Weights of a small GPT-style language model, trained from scratch on English Wikipedia: 30.9M parameters.
MLP neurons of a small language model. Each row is named by its layer, matrix (gate and up: input weights) and neuron, and shows model dimensions 112-303. Each number is 128 + 24 x the weight over its row's rms, rounded and kept within 0 to 255. Numbers have three digits each. A neuron's up and down rows have the sign that makes its largest values positive.
After each neuron's rows, "fires after" lists the tokens most often just before its 100 highest values on Wikipedia text that the model never trained on.

L3.gate329:150135157157121128107144122129099185082103109153108131130147113116138137122145095135157143133198129107125141094115176167155138118116104110148130098144142127140098177065125084115103124137183146146141117130114100170182094158111142127121084121148116100138157145177107115152116123101148129136200150137141101145144157133082109123137111120144125136136133144083114116125129164097148121134133112171132098103123137158145115097125143143125081142098119109124125117170117086133124091139157149129099114163152148099106135166128124116113115136169156123112128137131107174120140151125091153102
L3.up329:134101134128133130140149140157099115109134116096121118147130129103148110123140099096183124168136107133098107103146130179164119123124087159122132127180111123139130171148166100121154143144156146152108127140142088124118124146143092147095155151179150083111143152153132094117150145163137115138153138145149186122113159106131167146177105128138165163117105091112117126110139128098140144140136137116141046106109118142143077120136141139126117142149099139101126139112155074097131133093145104097140109127111130090060126132121122138140108115119110091125128120129131159113140174167072165158
fires after: " F", " M", " W", " R", " A", " H"

L3.gate91:132098131135086120148133138095139142113143110116144117152126153094104142130108091132132114125161103135115098129107086113116142155097119126088105145115098128157117133075116097111149134120138111141104156133131112171157090123115132130132127162090094096176114131161139091151123103092151157128183128101146127143157162172140097116153160100119129097181142111132136139106093144096139101105163118152140089157147102165160122115151105156166145127103120165161116156157163152164116097135141177136166144124145120133139167130127140124167146143130133120122080125148133175123147153142126168064
L3.up91:099112135145099120076139156115108151130128136100168117104143126116122144128157108105164174135104124095127142130095140089120141139151117107110148104184098124092140097129100101081128106125129153112120166128113131197150096124147149055098142149105138131127136127135108155142164149095143144150109101128156115115147132142115141137137151169053160097090105111114147159117127090126121134148139075160165151145100129153145146148125145136141174127114164131163083109177121142136125117123163130086162126132112100140134131155149107100135122105174137106160168145134173162096150147143166154110
fires after: "A", " N", " A", " R", "B"

L4.gate532:150141129120160085082141121142096113096094111114153130127125122100145141120141110136130069141124140116136113106067129117157172104128148143110147160120126122127096130100144107126106116124117144143126151093111133114119091110139135167140096139120093098176145147104089112153129144182128118080142144095143120067126129147113141136184139112094145158160105106165099175164145145098138134084115129153136110104144110118131163152133111148150143147099137125168164121171156108165088099125186158106088119125098139135106122135123132132183126164135151113143128127107116137131123121149131147123
L4.up532:089134121108154143143104128134134152145084120109116125125124083145125111093109111127094132121091138133132171104073117141138125145157138144130140188126113085078157091121123138112107124080087107146155103091116112106138108166115115109114142116100123104142117115111161115190091130144133135123113148140078137140125128154156165142117123123132164168166110119124134130132142119132147139108134141139136138128132117122154150150109137124163123082124118124103137133164103090127128138123133129142059138146124166151148112136164143117170102132152099158107113108164114098143136136115125110131
fires after: "\n", "K", " L", " ", " D", "-"

L3.gate96:103161145140128119120077150109141095138111152133106145096125155109114106120105101115124155129079116139102120148092139132135119127153146095129074098157138164150132132145132122150146134089110117124137145128093175135136093122093162146103072125132141129122152136086136142123132147092137148135158124094140111123137083150106136107141128188158170151134109084120139109142152121110096121116177126132142124131097090144069112153119135129139132079115116166120137131131148127114180086122169144126113159129161127149141110099110124139079187112118122155100114134154066118141141127139123103130
L3.up96:176132106174100070119134097131119109133094113101113139083152157122132119137140132090128132129137126144140135126099138140185152132118118156151102108171131160135149147128158093145142161127141128129108128080115182150155114115109112152146143180098118117084130181138142115145147119122106125133116149093130144157142134103120139136115069155118165151121107072121114102095153138123108150106177128104116093113081111120101093119146170116155133116112104146103126111112162091100187117127128090139145123109136128134104098125128167146116178127091145108137143108178089136099136174103105128121
fires after: "S", " U", "C", " United", "|", " the"

L3.gate789:128149160122159108171131152107124105113106115121115132105100112120149150165195086112116126135142145108090119163124143135117126104124111114133114127161099096130139146138139091106113113132103155108120132080116162119130135175148148119103153102116111126147133117092130115129123124116111120111119120123151129189094140141126163100153128129099143064173152132099120151160171119120115128103138107104178127135108161087095114097145088136160121140148137131133125164154150131084172131108097158161143143107133145152119161132111133101158121121146081093189126121167150145092117112156127109147
L3.up789:178135113143106100123148092160104158131129143139111118127103092125137120098141089107147180123119146135128069154118126094141157137115120125105116096115117079136115128142149109112134144167115148125101125102147125119137126107100179121143158141114124106173105127149112082175152151110107121155121121081146144131138108153101087143090120134115077137126082141167113099090127118121120139167100097128101102157139135144138079094170157118100133113140136170113135120159132136113143076158125133128092091126121085132114143178149113149146145123127095135134152130104110123143161151147076139084
fires after: " one", " ", " No", "\n"

L3.gate261:099108187122112109140128106125132121149111110152187131151121120142142150145111130149156103120126127104121101186128165148148138112099135145141157106145122179108082126142091147106194166177167154113114102093127151099117094116129112165177082111104156145133152117085138126092132129097122112127156090126167109088151140103104130125133115184162122118119101105168124145093118123136103089124163145159124148163135140132128143073111125140112086120100121079118120159131185150113129118125116134120172160104163138113118133084125114080145109183147123153101139163141132117130118146125149171136
L3.up261:134099199128148120101135121137142123168148144158152145163145121115112138137079117138153124098106148113127114128151129112154160120127116116135131149136112182164093152077117110085115122152129103118144097115152157103142148121078105155164135127134137169176115130125193120120134109083122122127110091156140063108144181089092143105152139171117090084134130128081121154103147147134118120173161108112159119151112145123098104114123136110120129145153124082116100125067144142120129114085105123146154152129130196100106133102151093167142100177164080141126129156160163131123128112120140161094
fires after: " the", " to", " The", " in", " cost"

L4.gate195:144161114116134105132105155107085116135132118159174155096133136128113120130117154186113116132144135114100126188088160107126120107119118102140144119096123124124112137110130128164136104138135142163104106158099113146192114144100114124154068114099125135125173142156143119120118111138115146136164139155112137112157113168142142136084138130122126152127140112132110104096141117085088088144135140149154178122144085077122134143150105134129170143108135156125124140175126117130122089128147139136085176093168122108134079113073187128106112139137175134132126122124085148143092078132089100163
L4.up195:141112106142130146150139128121114127103139141104111140078084161095136130144101179156177090118111070136095083093088137158097135114120132169075146151134123128166112148171086132160135117158138139123153119169149126108128122109126109105076126124166169138120080099092131113093106136161173160138122097122185170141127129099117123132123161112126146114089144116128097146096100137138122127116102190121142125136142106151147118156135115137129125154094100155135183131136160138119085135131133117095120130105108145118115136137105124114130170077107150115147118174175106141112095176095127109131
fires after: "'", " United", "S", " 19"

L3.gate12:109143174152128119130080155110154111122123159100146131160129135181149132129157080144105097112089147112138127115141139151139137177098111133144107093165145145196119169158126126110164145113149127123106129117126160131121103100161143151083126162142150089106121133146144109118141181122071136131122104148134121154118144092159135145156082162146135144134074103158118110085148068093130126143113096125136143139093100089101154135142143126170100099127159117117103128151129105146110155078113173108108154124140116122088128131127149122159152171109152136128107179108093105107134157144120124125
L3.up12:155147145127119153148107116114126076119104128129160146172114096134149118162103113172141118147106106113107155135153103154138129160152126156144107145164046100136155132110136129113175167104136141160193134134117123119140140112137167152134100075118144078115129121122119141139111119119141146153139133141114135111139107109149139173127071139139136142113090078134136114111118134171128150113154142116191124114118135107139140167113075101161123166138131134085130108131151197140144145101104130088091112119124149116152103126160119128129098119125109102097141125146109137138117119112153140107
fires after: " the", " The"

L3.gate399:131098166130172125199126164110117184104129107111128141107109099122141125124143070128070109161124122146095137126075165153135165108144105159101131146128109122123132160141127127107116102139158133129133142117138149120143070111131127127119131173172123151114143134119117136153129136127095138107128125151140145155119150161109084153134158111149133135133079122134122119105126133092146128142122147184160141113140103142129137085119088150092095104118159151127091125153116116144097158148142139126133108093160163096122160134118159141180090153142151116158120151100121158135096158141127156143
L3.up399:110139153110128163142144150143113149122118084111134157125180138161170112166133079096113160135125141117128143114158113128184131108120108130116124150138122100143098132186170125157133119153143103121119120108117155163156097137118125144142119125136122157099122160101172122127109121116132081105125157138178150109140128132077103119138125110110098114117099141121095130172119141133130137173128123122154102120121128127144114106139165118099109119133159150102155114099132096126118142106144106115153092094156111154153093174158147092096097140130119139112136133115104208125130132118150166085
fires after: " D", " F", " W", "==", "D", " H"

L3.gate390:125136123137148131142084100057164103145124129103140103165092123129103168119131175153094136128128111166122132077122121110112111152141136107118112151179132140148128136129103132123175125090148164130092128152144138113144149139130152142128103119149151146156097142084088145095091125106113111138104135136119129133147150118133159109147143176153111198129128084131145130087136140151085107146163116116111132123131165099126174130132122118168111122085140120121120148103147125120094118099169159158154156128108139114119153092148142124068163134124125120150121140131149111097082163112151130113
L3.up390:138121163119158148131178099088126118148100129164086115141195102115133183149140123077117128101174111131120114108107115125148134100136157158145130174138074149103076122112148120126110087103126101111121121134135126133122127131150155114126125157126143113128147101129116074126121120111163097142126148162127131142120131087113105163128143152115116152116126122155142112086101150124130089143106110083139127117111131154146154071134143098154094157125141105134121103084133162111102136104100102150146140138141117139148210169089126165109161182140134128143122126142190115102093126125123086096
fires after: " the", " in", " to", " at"

L7.gate359:137115134156134097164153150112112131120134152157119127140107152121118130131154136097111118144088072140083114135114119135114128122121113184141130098110104136157145133095143102143159100176131151179125110073139138124173108150138103112137129101156096095134181135112120086140108154110118112144172134107117143125126131162106119168117140126143120129150101103111078127095160139091179134150136096109142155153135122143096100106151122164122092116112123123142111143137140124144117124121127147118119148122086156126126140087126102141115125140132147117122107151095110123124170157146114141114
L7.up359:184115158124119117136133134152095144120120100167159156109118180104114141160101138087125124078113121180134079124105069091173113118116126149150138162121071110158126107153131141131144124091157136153101139106113117131156121115126129112100130106106108151143098153106111117151078138144112115146117122135152154169137121129096086115090150127116168114133165115141118100131145141189151144140087116090151103132139121108120122129136122110138120133111152116141138130161153114141162114156154138132139113135140119181159109098134117159122146123121103135106094123125071119173118124127136174118
fires after: "\n", " ", " Preced", "-"

L3.gate224:166117115174141134150110149155135118179162122164122142132068110118147111152131122088106134125080118135098099122119124167150148108135127137126122138126114139078142158117168151165151121124124141165128105127091087174137119138165077125131120137192114094164144160121116082145131124142140107126097121122127115106138153129132114161124163156151152129146131118103091078149163121117140114149096125130132152122138134112124127110144099146132079091116136133094135122129140146132126116160157163127115139141141154139136114100099126169118110114173147139107098149107124141110119099135137131126
L3.up224:110120092137137093109105114104157157174144172129153110160114084124088142151137112126112115091147100122161103094123160176080141123101083113124093140136117123128124123122114143139143076118131083133144105104116116131145131167112134114135127107134161109140121129083152133116094138102166150125146129126169115167145108114100073142115142166100152114133150149097120146122145123125158157177156111155126144097159135123140122120122125102098108131121144134133134123147136159194108165103131143104153130129136119151131115142093094148113109116130121099113111098169145118130098115094151164165
fires after: "\n", "==", "===", " ==", " ===", "-"

L7.gate111:149134123160105130141166130183126103102153131130099131121132135087119153117141084102073091168122136107115118076111135110123130124109078151089111107125119167128154107079168122129149085076126165156107129084147105142141097114117148127147123148125103102119132149136165113093093112114145125146125160108140147139144136176169075106112157145120143117157125160123151136123110108075130153166086110154127126132117115143159138153124130152122120129117106123142115129153144175069148109154134141138110130119097134136100133157139147100165133132099150139106113135158079131126143123149173111145
L7.up111:083122114119167169161113138098143140147143092092139095186131108136117153137139106156154078151098119124159149121108102151127093112145128080120149131116143118136119154079095157144112115151119138138130128118130146114152122156090071133134101088086126122157141091091109105124092130116151094136114143091121134143130123139126147137144095115120162115098123122152110123131171137181146142129146178170171142120139111141115100084103141142137139154110108130142132148100114112155102160137156132080099111137143163130154150101091127180104127096159130138126176140143113110166101131116113140140
fires after: "\n", " Year"

L3.gate257:139089125119107144144105168117086125108089133105158095149119117153160134120137107136121080164134157077113121102117120142120117141139116148130119115168147140097154158119136101128183114150136133113149139080140145075150154130090118126156169129144109074117160109084139152152073097143161130106139144117104147091157124142137187125144159141125143153143164146158128127131164134079132122104148165138126113122143175180085106096143090163161105118148122111091120113137118132144131150115125140118107142105155139129106099099146122108155094101172128115113103109163148165108127146154116130153
L3.up257:116120139114143132117191137070148123113092117112118100106153123117126140116160120141130143119145125099157111148079132109152094118141133107121110109084120146162102166110133164159142126153115100121120142146107153107129065093132116129153122151120105132112131152157124113129160119144160120063120142150094137038123124144132156147126130120157098108112121084155119139132115112143154085118132116147107107163102161102099084117111135153123110072111136138127166063156117122140092138178161128095117115105149158130134125125144121168138141172092175128091161148101146118098121123135137153102
fires after: ",", " However"

L3.gate646:119106153109135142159137156113158139152140107154119133137120113117128111113102156135106124131103126150122103143150159118141177125128127138112121100115140144112113170101115135120163153119157148085134092096152170097142143124123132161151131162167093065099120099133143159081111144128149104104123133155079116111090129127116150093151137139137140084118109105159106089115099120152126163089140158147132141101102157139105091129081090122117112134137135121090085157194155158122164163157182144142150125091168132120109108054145130132146140131175130106121132143105150153107108123165099102156
L3.up646:132126067125154132103121149125135148151138163073129079118112148122181137097101121117154126132144110130126123166111143109122171121112095133128122100097126109187115086136113133117093136169121115144136161142141154161119145113141102134175109130158132130098153103107098111095139129154173146121119176142093140094136152167158111118109108109155148121106121116103092119136157123126078109113135132124154149144127151140118120127113142103093163089159139154146072152131089101129114145158136117122130161133112122133087143148094202103157121137087131127128127115109146094109135173141101128149
fires after: ",", " However", " (", ";", ".", "ed"